Weights of a small GPT-style language model, trained from scratch on English Wikipedia: a variant of Adam for these matrices.
MLP neurons of a small language model. Each row is named by its layer, matrix (gate and up: input weights) and neuron, and shows model dimensions 48-143. Each number is 128 + 24 x the weight over its row's rms, rounded and kept within 0 to 255. Numbers have three digits each. A neuron's up and down rows have the sign that makes its largest values positive.
Before each neuron's rows, "fires in" lists the words (lower case) most often at its 100 highest values on Wikipedia text that the model never trained on.

fires in: "born", "chief", "died", "votes", "located", "potential"
L12.gate356:165132135097143154126135121115124095115124124115161104130123160153095125107155127109072130089140119107151173134122155120144127117105128104118148142159154141130107152108157155103146167121109103170108147174110102103165140147144147099121118123132150126142123096095130147107115102095135091098
L12.up356:157141091127159135121141146128134107116129124181149124124175139183151120116154148154118113121119126147146128103141123148157132113084097151157110148167148111119114100150171088115113131119145122151127085158141149123149105126165174100116100143156139121130121121099128125137113122142146166114

fires in: "all", "by"
L11.gate273:106149134155156176110150118171131165146084157092135121127167106139149138172162118147102154055129135136126094152146122121079155097132126106109137098113165167130097133108118149115100153123161098100159125126156110118126086121058105127074101131159151111134121141159137103171102102148139103105
L11.up273:130121118092133114087137126146150106135116089090151162186155145133095118091158125135097119173163106168140144108142121138166101154139145105135113116121133133149126117117168163125124119163152170127149118119140135137104107072105139108154147118134140131147099119137110154135140175109113166134

fires in: "several", "returned", "30", "3", "31"
L9.gate194:154138135114157150152168173123136173136145098172119152083124155111144139121120132134153151113155144093159155130174132154110139124128137112122087161115105163135155159169146155130122148099110084101133090139132116112105160139117134108060092101131161135108152121108143177119113108124114118102
L9.up194:148116128129163122101164115186145189161108124168140129142133149141130109079081119122097071055170123122102098115167151115150108113110123150103145154114145152087145188113143131133149103132114075110139126109118119121137155126122135166130113135135139161121132119148133110127151117108106119115

fires in: "when", "where", "while", "whom"
L10.gate58:139140135104157158129124117153107126145109174106109139164175152134132146113100124161100138108140126130146125112102114117125129163140151125130084185131107172098140138119172119152104138131122100118148103135095136135119183132156166102138133078144160133123160102138152106116125126142123136121
L10.up58:171147166109119105124126131146100163164091140121134116142132126122135158157159138160110139147095105125128125141155113117112169090118120189125153152108129132147124117164100128181118131100163152162154141151124140137115137140116163125088105098117128154139095098102104127111102125148114121130

fires in: "and", "began"
L12.gate417:132167090173147094115176160152124152119149137133128133126164189148105121090145125133072096149113163175115151136118159154112163148127096108114129118086159143114111113081107141118146159164163101128094120116127155134145122105157162112116101121141151150190125147118123117138113122095110167133
L12.up417:161163117146117094093133153136138163136159162128126109134148167110104109110147140132115110138078138144121159136118081169116125157174112132105143119119113147150098109112105131117124142130131147132152163108123128161141142114108121156087154146110141135145112121110165137132149118130105109117

fires in: "born", "moved", "class"
L7.gate422:140093115110144169132160111117114091064108137121125167107131095066095149112155147147120106109144109128141122107146146117140122119132132113137154125142095146162141129136131161118117129147142073163111115145114172125169149169139131138138126120072140163126137146113115087081152123104124157129
L7.up422:138161131099140147137143097120122107154154135133133111130129136152094149105143096175104080159165111077129114161158159158122119111128129099137091175161152166117126116153181072137138097138133089070117134136143142116081119131124098183152139133085119135072151133153099099131133098145177134136

fires in: "became", "as", "become", "again", "américa", "won"
L9.gate408:134150137103158141135166132098161142090156191130119138128120122129130146129132157087129112105142132127121134133100128161149090085110159177176102158091138122113129130105066173107096144138147124117141168163164141170123148142130108118131129107149158139142112127128119150148110144119143138102
L9.up408:125122136127110096096131109120071124139128125131185150166134117053127124136167159115114164145133131130139159133143108111067124171079156111130114157138104130170117129073121114118138081122151119125087127105125096161131110125148102119152088141140136103135137098135149132095116139135074116114

fires in: "april", "march", "december", "july", "february"
L4.gate36:167154131154150155135115131177098133081143129129122092088147156129108121129148117084120178109098148153116162139160126130131104122148132149142097138082127110152139069088100111119129148080079115124064121098123132140111139109142116108120126140134132126142101145138117172110163079131135129135
L4.up36:143173143154141147093120106157162114128102173112105161122125108134151132152088151139116137054064116170179130124133152149120104112126109142143171159127117134112111103153153115135089135136088087130154107129134113141128121085105131110109113175099105152126126139115090148113172104117132165124

fires in: "became", "become", "also", "now", "appointed"
L7.gate370:112142121105165155129141106128146187145151147180135113100186143123107116082122153162114100102127144091110107111123163081109107122080130121148096130159122151146123115131116183148133141188119153099083151137131078108127132141126137144096091159120150125132119118103151142122104113134129141116
L7.up370:136133144149150145127109136130138136116128182102104082155167121113112135101129161156148145149118148133116130134102131148161167115150120146162161106130111141122140057088134149104092109146148135136129139118158192169087126151145125118121112138150125150134134138136155075099101132180127108125

fires in: "in", "on", "of"
L11.gate442:140104136129129102101161074129102152084132088095147157148115091147145122138171155097138084120141175136135072132148114130106085122165153125141114117086150119124103120106078117108159181117091160105109128149144166153131181161109165112131126095105161114148137134123134116139116088126116149098
L11.up442:164132137138123110122153108115131125131104121108099094093186126094136115076113155097156110158105146132136100108113128119157140145173113144124157169140100115110168130154094163131150113105074132147148102154119105135132153158148132119100157143160144115139142153125127098159115166141140104106

fires in: "he", "she"
L6.gate66:139132137157141193134127149119135127135140125133151142134187184103137163150143125167113113123159145104120117158171099117118111110087155134141136144125065213118094119124131155120122105160184110118176146130184143133099126138109120128063097120115125138108093137161134115095142116110117119123
L6.up66:141133147142113125159136126114158117151176145069152101118122113121163140142148099159110150151140142150116071124142127134144169107100135173124176154112083143165154126145108132120134131118135108130131114136152155067132108149119156186156163152100143136103162126149092133140109114131129143111

fires in: "of", "due", "although", "among"
L12.gate355:126131110139144102130147114116088112104093131140138080130127109131122137150124156080106078088144153111124172087115161134128113076111127157203129151097135145140139127121134129126143122129102098147079136153117112099141128150162138114132100118126159149078142126104141164141165163116123132106
L12.up355:159122150097127106095121151146115138136122142113122155141142168155140114145112136100113142115128145109152122108129179121114141130069122101183135150135175135082123105139083112145096081103136110140171102143106101103099115090152132113133118137094121137154110124141105146150099123114127113122

fires in: "team", "type", "texas", "typic", "tournament", "television"
L6.gate196:140147129130146109131140133136137144152102170114125178116110117104179145144127138151104122147135138133142122140129097116144109120138092127107116172108120104122128115108193163136122118127148117151132186149118173180127154155117128121123120140097128131145155112141139101105146164076139179137
L6.up196:105123107058122147142145131102112162130081145152181111154116165130163150147116111155140109144147109140100124112140136143173127111131131162183146163163121143162162156116151173137130112151094131148145160100157091153099151082128130141102176094153141109131158092116159139113137168099127126127

fires in: "for", "basketball", "former", "0", "final", "base"
L4.gate433:130155119089157116127155130114154098084098126094144144133122133112131142107131148152107121130133140148108131150133164123080144118123134162154145112147106133161181147092115154086170182140124121146108146150145144125144109088115146157145141154111142105137146106090144110116163169101131157162
L4.up433:145118094144131094122110129116103104154174144149166145073155114182128121110121120128122092074111149111101099127115133172135145089091077171160124089109156164104159109100051165118138119107149126137140114101185115152107131124114144104160099147139156163150114130104131074128153149142129141147

fires in: "as"
L13.gate366:127128138119131089127130135099142075118129122095119096101137107161120153093155146087145137120126137114122133138142129169139085103093100129153154115137065118115089112103107122120163131094154161129128161116089135142094145150132160095162112131157140156154104117171111147123100135106119091097
L13.up366:106169157146141125146144134182114091129147131111152122098108157097158138087115123151094116141120139114144172100098144148127100122118124136093103151123121137149133153111094112130142067149129127134090122119145097090116130117147126108173132081102120116150142101147184165143113105138139108131

fires in: "while", "known", "because", "although", "wrote"
L9.gate439:145141147126133099165160141115116115128160150124122124131117114133150157112143131138092145106141143112086134124107107136096144130070137092151134112104120142129131140096168137124100169085114151115157138155149180089123093120115142183156133136179162147142128143164141134160170117112144115109
L9.up439:118105129133122138092118057146103105094130123117128097133172110097128110089110108131121154116081150127138121067126128126166168169171113067147119153159099115134176117098147097123125140155142092106161165134114121137132167152090140123117145154128126143119112149128154110115092109112138135140

fires in: "on", "release", "japanese", "chinese", "subsequent"
L4.gate233:120165148151166133141127079092093104148130120091164144125160129121133129125138130095124085145124162139129119132156125163164091145146158141138148141141082141126133106130092176108153134127093107122129110114111162135130160175155100114126147124119148138144103147161124148129153104100127118149
L4.up233:112117134133090116133147125122081098152142123112156096080181130152131095098153103126098120151135121136149126097145140139143104158124146111127131116126101149143097095136126159140144101127107128108142117112133132138140144137136099158135102139132162167139113109180129149113152117116131089125

fires in: "of", "and", "economic", "economy", "european"
L10.gate303:099136063135137126131138104127101114144114138092122090113118137149104134137125092060099059125125183129094143140135118159164122146128108114091153105132110110132134120070116153137118115138165103099111121155111110153131126118145126084183133135097139123098177094156131104098157122140124115111
L10.up303:149115132158116094153151171127125111149133123106129112128159128102129115150148149166085142150155149097111118160148122090149126143183087131087176112110126133132088143130102136108118141145134144149115151143161130135156132154132117123120139097125133147132137124141135117157111143156115130149

fires in: "such", "served", "service", "suicide", "multiple", "much"
L7.gate144:152171171141081126108122135121142089149137109109132136137095123115142137106087129087118145129155131162092116141136109130141105115096146149144132146158122149140141098104119171140130132134154165125113177147136123142132140112136106125126125090115134102119114098138133146141142182107126120113
L7.up144:142167142096147097118149138150091116100139098141117119106118167124104120120113145171130113148116126166146103134102158146191154121135111154093122142174142124142102149118148118085142093070143166093146142139101138124127131126115137154087134120127128124108093149136139110115117113115129136128

fires in: "at", "since", "by", "until"
L11.gate91:113145143126162149089148162128129080140158165102127166153130114121082112120134124165133138123132132116124146135101110137126134138136122157133090076135116112123137136129107099146103132128131165147083125109136166218109135133132125111133111133179156104125167130178109155120117128165103150099
L11.up91:148123126144146100146136115076134137093120113203114164164151130145123159111127140109141169129132077128136120172118123146080141105091128123086095126146128110138121140122147118139062087110154107158146144140173128157141139127126130091152102140145115111084101101087117111138157114115163116121

fires in: "became", "also", "become", "later", "appointed", "been"
L4.gate480:124147150129129144102133082135142161083086077122142135084124102132126150105110135133140090172117115113126102089104120105148131131160119130118094140148181139122108099130117125143139153137120134113118110111116133130170148106174112097107109134138142110122143094156128163103144081120111140126
L4.up480:121114153159094128116124124094144113120144168120115088125132119091122168130082174173137132105163113133108116092158121120130122118155132112151166109095117157109073091124130170142173112138143176104128098147123138119127125132133187097110125087174108147155147133153096121106100140134123162155

fires in: "before", "became", "been", "being", "having", "because"
L13.gate56:093126154102142137141140143110166116127119101085133149162139120117138104114098096158140141135127132111124114130126098135152119154151099096108117128141148110114159139150130089121138150137098170094101094145143140121158113132121146063131151108160142140161112116172138149102168100111132093110
L13.up56:127164104138146099127127139128120140158118121082166117113114106128119131092142132140102173134145128158110090140125117125121125117126132137137108136144139164138124140128138147139142136142126140090184116120120158166141139085135131131123114106167143149159136109171119158120087167113102124123

fires in: "however", "the", "that", "major", "how", "majority"
L12.gate204:094150112136134093145131134163178104160072147075136116151098148136148152109110123123117127101105160151119113126139137124114150100128125112097151108107149121137163126119112105135126164137090102114131138166124119145158150137143141171133132101150146142135137097141168166103153138178126150098
L12.up204:114150108096125118130120182123132137101114137102125099100114136160166154065119136142137141085142168135105104138120106154137120129118130129144158076107117139161156101135137151136131119106095148124136160118122106145153143139131133135125118129117130135128140117156149137081170165158118151123

fires in: "such", "called", "suicide"
L9.gate366:151131162142157172131158151130110102129118100129100096175088131119119113132115113128106155070133082161155117121129152098139089120141135108156132114128109131130145135133133145136136123160122088135103136138158197185158104142184134108147186151130155145124124082109138153160102143112128132101
L9.up366:127125135143132142106137090100106077167133120123093145101111100085151097122142105152166081122141104121106137076162088095093123123115154123101194162130113175112133136115122125117120140149084130140137117126144101129110119144093138108120142100143133105080141089116108134150140083133113138120

fires in: "one", "that", "each", "every", "any", "average"
L11.gate210:105148117127129157101151132126110142049137138128138156134145090132076149118120096093136157108125158104114149139100165112121159175101085120148157118146148119172164116108108092135162144177127132125132107128114143118093102155096141131150127085139154137109129107134088151087127144141125129096
L11.up210:107153127117107099117120170126141132111094108104157165170100095099115136110115093108134173185106149172126105127124120114131100119123077079099122124146182139152136112146105096130156111139101154119115101130113159155140129119097109136120137095153122150091152105157122143170132177126115143139

fires in: "in", "since", "from", "until", "by"
L11.gate264:123133175127163138140163163171172129111129125107153134123112153094093122083169138156078090149139173105130144167114158180116080146146121152141121155102118127136152150133109117106161118117128110123087149105128130175108150133127106102112121115129157130131159130130159109107089112148143123111
L11.up264:104130165125135125106145145115122133100120117123160144118116116071081113086127125099081143111119103084140146150110139146154122137089065130114143112138131130132091121105101107143118080082157101132118129100158114136140123086116122133106107108096151153154150113143115099120079136132125119124

fires in: "after", "due", "following", "before", "because", "according"
L9.gate252:118127124079162109126141125122118164106105107136132117151181138119083141150125164143113187090123130091135152105118121118107097095113160116130163115137115152138111105166103085143136093117122125106141171151168125135126119143110087138111133130142164161144129136133134129100095155121124152098
L9.up252:148094145137163128135163117122132135067137145160115143095123151113119102107148136080098144116136123093140148121135088137131104129064160150113167167158127140100081104080135137125142106119127095115128132146076094093126104165126119121105110131150144117163106112134118129140149148124103142114

fires in: "became", "and", "as", "appointed", "considered", "made"
L11.gate352:142147158118117144142141103148103139153087147137119094170135160117133125107130165183111135155184130116098169138131134088123139131148123121123154108117177150112141105093101117121092174101135152101153133173117143166135119124113121120118161116147157155142166106095151116124032151098119162099
L11.up352:117112175142136152142148122133120116121132173135106087120096119128083152151135145163115083167158101144102165110083087112105138109115152098123093103123162124136087116122116159124127097174091139129130097180131129153116113146136108133131112167130135135163162093127149210136137135162108158125

fires in: "university", "william", "south", "williams", "agreement"
L4.gate76:129147114164146121121151147105142133128137099184119144170090137086132142123111136138131115113113100100113128146132123130092139099063089100138179108106175125158150165122086166139126157128161137168147130099150110131132127167131133124180122163152103128142108131135172093128081112111113085175
L4.up76:166094142106126145108126117147088125143115124133133100124153116166105106097105131137114140119074134133205106168136148129158151159105112141101130161151135139150133076121186120148108079111116117169105099101130122100146122125140138134133107118121155127117113112162143115114193083122117164094

fires in: "such", "since", "issued", "suicide", "sometimes"
L10.gate123:101162138145141162108158131119128120137102138120177140139146143172136082099129139087088113108170129158135104129117129142119115098088155107138140167151100076128137101118106090135179153126150141149091122133103163155115080128117135123114155125130153148153119116104094169107132140118080148107
L10.up123:140136116131147104078138156142103125133146131140103144162150124137138094092097132099136156121111133149148111125111143169122144146141093157112136152116136134156148157117097129107115152092097097136136131129150125167158144109157136155128149126147142171146172136086160132121145112145137098142

fires in: "court", "law", "votes", "length", "lawyer", "policy"
L7.gate34:118126162142137173159097138112099123137164088105129161154097125130114178158158143082125120119078128127133131139135128120155129106142109143123142176116112095172121124109136124137151153120129097139142162184134145081154181105114192150123131145166140151122135086145158163165176135127133107093
L7.up34:151135153144116105183108136077101137141090108107132129087115156117156128085155153103149130112143142116134148156148133148128142119107140156136094157103113132163095112109122138142129153095141098075106151156150127122137144132128151124097151152116113137135129082133172151089179156132110109126

fires in: "international", "system", "committee", "office", "academy", "africa"
L6.gate189:120140122130158145124157134139116116138144142126152110130159105085121108118134105155141115124123159148143138184116131118158121094096102094146124174105140105142157127165112158146124189127143134170084143113129163111144114120151120122119121103133161104147141159140107139150168108090114128108
L6.up189:105131095106128160132129124128180130118158173121151111086076117110125101118112127136114127091111098121156117146094148116141116126110064129128135103153155143096130133095193176135115130117134172105153132134091131150140140111154100146113150097095127112134120125115109161124143149147109172110

fires in: "according", "due", "as"
L10.gate148:108095145126129129151165088151095100116150112096162087132095081135151129139123163098117116131112147108123121107129116122158064097094137139139130103156139145127151103109109186138129157176138145128128192136130135124135138148131075094116140146136164138104131107116147138154146147126124085096
L10.up148:150129174170134131142130163140117062104143095095139150116126116189133099150166149104143081132132124108144147090099126165109156101128100114118116081147109170151071115159095146088127110190103117139119127140110123112107115089129103106121112117174134137164109140170107132174155079149116109103

fires in: "been", "was", "were", "be", "area", "years"
L10.gate117:113153104140168087158153113071120128152142133093117130125153131109139188130165144104087137105102158146063133116092122114133134171104113106145111120119111095191182123076143137121117136132160132118089136176177096139086133099128132098121116105159163175140122134118109128104148146109116106098
L10.up117:130132128171103145065120077124126133093153121142116156110134119110139135148106087117142104125113145096130129174115115136106132162119128134144132120163073142170137136114147112122155119129090118109120135126125086133124133132142194139116113115157120100086105145130131159142106188109142120132

fires in: "at", "by", "from", "attended"
L10.gate140:067143103108152145147162136130171099096142126122138115125156142127071129136174157160102124120121129162147109164131127130119165085133106161076127082138154087134091130122135077123146151117165111127157127161144154124114082086145132128125122120089159137162091111131144103155133109153118144098
L10.up140:095139176148152126099124148143142145107108077128171091158130138141161105167138123102129099083107176140169127139143130134133121180097109149146139150124128121126124101110080120163124096151116100159131140135151100126108156116104127139134105124142129140147098128101101128179099144140129146126

fires in: "it", "website"
L9.gate60:142146128189166198076121159183144143123103099103119138150118131103140162154138130103113133081126116153118125115125122138102115109125117099165148093113103160112138105141115166097160122109144089112110161158139131101153118092111154135125176130140148110160164128106114136111104159114169099119
L9.up60:135085102133174167112138131166150103087127133123114129174061098090158127147162129127145125136106139087103089090139136132151109126111148142155125104124119141128109070143153133094108136108141094091130156118148105102156112106188130103176129135108132113146090157107072122168104164156104149136

fires in: "as", "became", "appointed", "elected", "become"
L12.gate66:122112141152153117130153095143109129118082138151128121149128087120133115107160160135116142150106148085125176152115106146124137129118118085117134153137110132167117133118086125160104128135128105101102108117101146170151166092140149158152129151138152073161127128183106112105141130100113115110
L12.up66:096120172109110116124121105136145145104129151120110108118126118122106135054144148127109119139160151145108105135098098140118120128118136074093113093136112146129112134159128135134098133155129148100108140122141142147105128129116123144149113118101122135139170104126092137095131099134119127126

fires in: "where", "when", "against", "again", "agreement"
L4.gate475:120140101118127117142153131149107137141128143090128197135121166133131171210130175123120086143098154122159135120154128094121193107097163133132154115113121144131138148102153133133134146109137105111088111099134130107101172114120151081135086138064114162136114132099108118143135125091124178152
L4.up475:134147134132090121157134129128123138143143156144126173113131175146140123217162178117153123120128127117155116094168116076110191098095135122141141113109119161112131136120143150150116133110124110144122128097138101110096146128126160093134092150071137165124111143123113111166135119102118151130

fires in: "system", "committee", "involved", "introduced", "administration"
L8.gate482:098150152171149114113152132149131100154166136144149100144151109112113142152120141103134082130072143081121162119136148064105105129094142114130162129164090156149177166124070145131123135140114107119096129135120123191146123103166103132124158140145154109151123133100146135128115166113114133094
L8.up482:142123103111123089106139142116162133156102114116136163148114115131105080119159100108091159115147148106149112118160125116169147140110137104103134139127104129127107095131110106101124108093106089089161154095103138153111148168085130165136121122109152139147129137137184171104078119121107149122

fires in: "was", "became", "is", "been", "originally"
L11.gate154:122133173105126166161159173131151179099137141190114083121109133102099191099118129129125132114116145127123104130113183112124132098112138152177088145140141097107152132110113148107133115143126138126082133138119119119146146122119096137142141142171150166097141105121111160137119147138115145106
L11.up154:104109119141147105095140093159122084152084146164191151122129138086144158115181130120096130104092124151134168157139108149134147161143100144126134129133086193153104107143177114079127104123155133094116110126130135142127097114099150121122080133142144127112139138163111171117134149124115104115

fires in: "he"
L4.gate315:140137139174127157084134127159107119089121127070115126169109176121120177094114126187122140128109158086144151135153134075172127104131162093126151160150096149154100129117095113126128158136139130096105143137159156117157142169124160102102183141175124122099088130147129132129112127114123131117
L4.up315:134141149134128104106146108076170119111076124104100123084132147166132110120132106138107162144110141143152116155084092139169129067102118148114141169137062143113099165125114116128139168117135138096144146146112134130108160115138139130114159137132129129104130144154143160201147095120100162096

fires in: "been", "as", "were", "was", "involved", "within"
L12.gate419:139123173129141134129147156135132120138110082147135145119144142144112118124166134106109129141130125114134120124106125105120159122090160087127154157170077149108117122162101080111128154112103083093118147144137154153121126096097106143116114102151126133139127146135116132086132109101116107126
L12.up419:083100133150099124116128108068100171118157177085123136134138102155113130152136154153106095173114154119106148141155105161114136153114103118132169101111135087141124106118120154099167101071101139118139138125129098125120118129129124118090129177136129127124125147130138122121153110156139100122

fires in: "and", "early"
L12.gate64:125123131086166100131147116102125106102123149091119109107109123141109126165166165109114154132114165107090106145098140121156169132121153129092171108106135154134126099137086114141119178098125125127114101145133144179139128126121137117108146126103136162145148143101099091157136124094126122111
L12.up64:123134124137117176093155136186170130149129135097134146136096141071130169084143140120107144158084140178129111146106078102145125131143103131145151130104109136151130108109126168141118106158136111091150119145127129123127111149093102159090135112096149100109141111193124070126114134103107116109

fires in: "he", "held", "head", "health", "height"
L9.gate129:149125118093123143173136119091110116142201108081118131104142106160175195126112133124109133198126195116125105144147111099150130099082119140157115133100085111138132124152153146155127107133105136113124113163178164119094151133084112152135156126116157188100117112146117095105143135150122093108
L9.up129:110145124171120127147130123118134137128128154093110110122125121172158113150116113133095133138130137165096147146122132115133104145093161097198117126145071152136106142084097175145150130113130122109168125122174141100136149146092152131134157138143140133076156127112134142134139122094117167133

fires in: "this", "as", "nigeria"
L8.gate416:060147181121141121136134111132136115138092161069092106138107138155135141130160109134154103151173127100127127110126140090081087113085151179146095113135145123127120133105138132106127115149127114134148173147126172140093167131119125109115125121143154105134104082105124173122145097142163166090
L8.up416:144113163123107173118122148199105128119113170113126114115172100123121128145141110100149120119090119110106135108160124118129107112115089100132122101132123146102125138126114152130071130153152115090137101149135121118165165115142081152140105135099103140145072084111103092104153106123148127138

fires in: "september", "international", "november", "english", "example", "united"
L8.gate89:132152192127142131138141146112160114151100115145161128110139152082083133120141173073125073095148130148166134146123106080116081152094121150099215146172169111114168079130133146122131137147137102152115136115110167162093114123113144139135129102102152119158143135135115151094124150148123149093
L8.up89:163139155177126097099133148161091144175161154149121132171126106169115117126129144111127135084118120091073141138148119111155148115134114127163113085126123132127134125143133177153084095165164106159172185116190143154115135114100121167133117126170140131133098160137148098131119159095133089116

fires in: "her", "his", "him", "it"
L13.gate94:131131114121150152107139123136128114106099119128143118108093093135147132113113137115146111132141121148135105137147142183139144165107111083107115139089147142117116147135124200103097135117188119148079108138149126137140156126154149125094115136159161100152125125075108158114134138113140138089
L13.up94:121136120127128123116134131095152130124071106127133146148116113112159156144141093100154122122171166096111131127124081141111129134108081148134113105120126132111120064106174117110128115168137128124180131119152116130118138139121125113107081181117133125115113146091109138126102105140133102122

fires in: "team", "television", "teams", "technology", "teaching", "nizami"
L7.gate169:159152145149124142097123156155106139124094122101147122130160139129173111126128098150111131113154099110137125119154149127131091122163152096128152118133100069151143157141150123133144141116110101101124144170140090103143128095110138130137136124132140141116179126136132052094123118094133140128
L7.up169:089110119111122144149122141109128150163132146162112129084131149087133130117121117163103090102110124156138141150082151125136164138124137128103138133121169120132128138106154129099111120164126162109099147115098103120151110139076125108088127120113114137105138110119173199129137105111138163120

fires in: "one", "each"
L8.gate435:133126111128157141133139106140119100099105142074177166143151096171127159131103119125133091129130118078152160104102129114151096143056113146133146114125182115113161145111116127118165145115115086121133160128118191121105117173137134142134123113104142107115112105163143092121092101120159139143
L8.up435:118139169116124147106123094137152117137155074095140131158142124114163105135151156088153181111165136095116088129120117115101137133129099119106162138142166148105138090129123160126135096108124191114159099125104127124117155086137123151138141133141130066136114132115148121109103093139095144121

fires in: "of", "for", "institute"
L10.gate291:138113163146133122149109113148148132134130106131113109128124110137106156132122143080086105103102158124112114145167112103102109087093123113130151123161167191103140102102121149150154185095121112117148163116131152161129117118118168141134121112128148119157128148121126121114131145116129112124
L10.up291:126131122101137142167113142162139126148106122132143097162162141152071144163130142119099098138147130155174077162122169128135135138146111135100149103133117103063103122112122118106114135103140140144147120131123171134110104126088156114159142126156136091147123128089113109178113164138109113117

fires in: "became", "up", "before", "began", "upon", "best"
L12.gate321:136162103150183129167169092068162142134114144070123129138124167107187134095129137166154149111142134122119155124124142133146115134102128091078143129107121078154097158106105095098146122131108138139105117160142183144117131143127098102152142107132164110107146117160138124154132132124127149097
L12.up321:181119169131122119134121091156157150140156114149146146116157114126133124137134096108118202110128125152136133135139101101122117148125114112116122109133132112112136163129086115140140107149119123111118135111140139142103166155134152099139133093125136122138135124128115140097123117106129132109

fires in: "as", "became", "between", "job", "section", "jeong"
L13.gate226:106096132104154104158121104111127119145123162149112152176127112108099153142106166123094071110134093134111105140147099148095159150137130118159120119143151110135119107142144137104162135199132170151074106134111154140170174120097154092133141124107143132092135141127138151111129133130141131118
L13.up226:147107165121106123101123133144134134132133079105166135142139072135157156122181066126126113127191129110121126112085129118107095129119113124144137134096113121178118149058096135119173107117116114103125134165153143127143190117080114111118084128161110057138168098137162111117092136147131102120

fires in: "became", "because", "relatively", "become"
L7.gate94:146121116110153172129131160148151116104098143131133133131147116185112083150127172136113128128097143098124138170104100151139120105157100140153136110122144097175124102110128109141125134149123128164159089086136153161125137151151128130127151107156152119138158129154144185080174081118107132096
L7.up94:170120102109146120124114126160140172114149090133147148148111130103133144138116150097121153181147104122124124129147105098136159161106109142095078132107067144143135162110109102112115115164080145147150143108120126098141137131122110152100114120158141096149108129110114129102137167129112103110

fires in: "became", "took", "become", "because", "takes", "taking"
L7.gate36:114169118165147146126120131127129147085171135177135149107180119134085143126143162138146109118144143110115146123084150123102125158100094163086125105150127167156165138138109106115122122148117156148092095147170119185122147137143143084139118123132137134135148136093134171147106133164125106104
L7.up36:116124094123114137140129108155095142139105183130111132109091093138171151114123152121134140134138125157139166121098122130080133125150144103121137083132103108086132102113119132146133140094142188156118156111134126131130131142117124125138180143119125129101103134192142139126112158103120110128

fires in: "september", "information", "december", "industry", "november", "addition"
L4.gate479:140133143131135128126122131147128132164066136132196143165097093146133145117162168137135125106095158119173137083117131134126110188146116147106137113114101133111078084107076146109133141105117116114092141181130156161133159169137173112085138166125160127138072140128115154111152157117122134130
L4.up479:130130142166157132134117123136111129161124136136116104137155092143125088151138182141098092137118141136084154171139181154159124132117129176113130124099164136130115191150112158096120131089133128155116143094177130146124138128173144100125133101148144115132111132102080120166104131122140140114

fires in: "but", "because", "although", "that", "though"
L10.gate61:111124122107118150149140113064144142131169135140139121128109146158122143084113093115127128088084170116150142091173091110112126121127096109169098140119167113158167138067156115119147133091107152094167128162125170112121125132082205141129136129145152132116099111128144106115128174118139144095
L10.up61:122159143127128181113142134125128159132168133080164109203149152161136128121120134107100148111100118152151181088154136091111185126115136139120125128123119142132087147140177099148165110168144153138123127145150117094091140081102113123144051107149144120136114140080131104107097131106122171131

fires in: "have", "has", "had", "website", "s", "by"
L10.gate226:130156143119149186135150188174143131113140154116117138155149151115168123119095137114085150134132157141129140137160140120135072138159114134149122135113157118115116120164078116129138185130163121135121174140134164165134130118181126152102118133117161148168130095077134135141121134104163132111
L10.up226:103120163132141146119148105129155152086118154148126153082129109100142099084112104132107131134154148100132113102090135112167125120096121147118123142136144152106131121131124147112114170126125084142081125143093096119163116067127098136141150114107133143109142149121107141131134118097099140119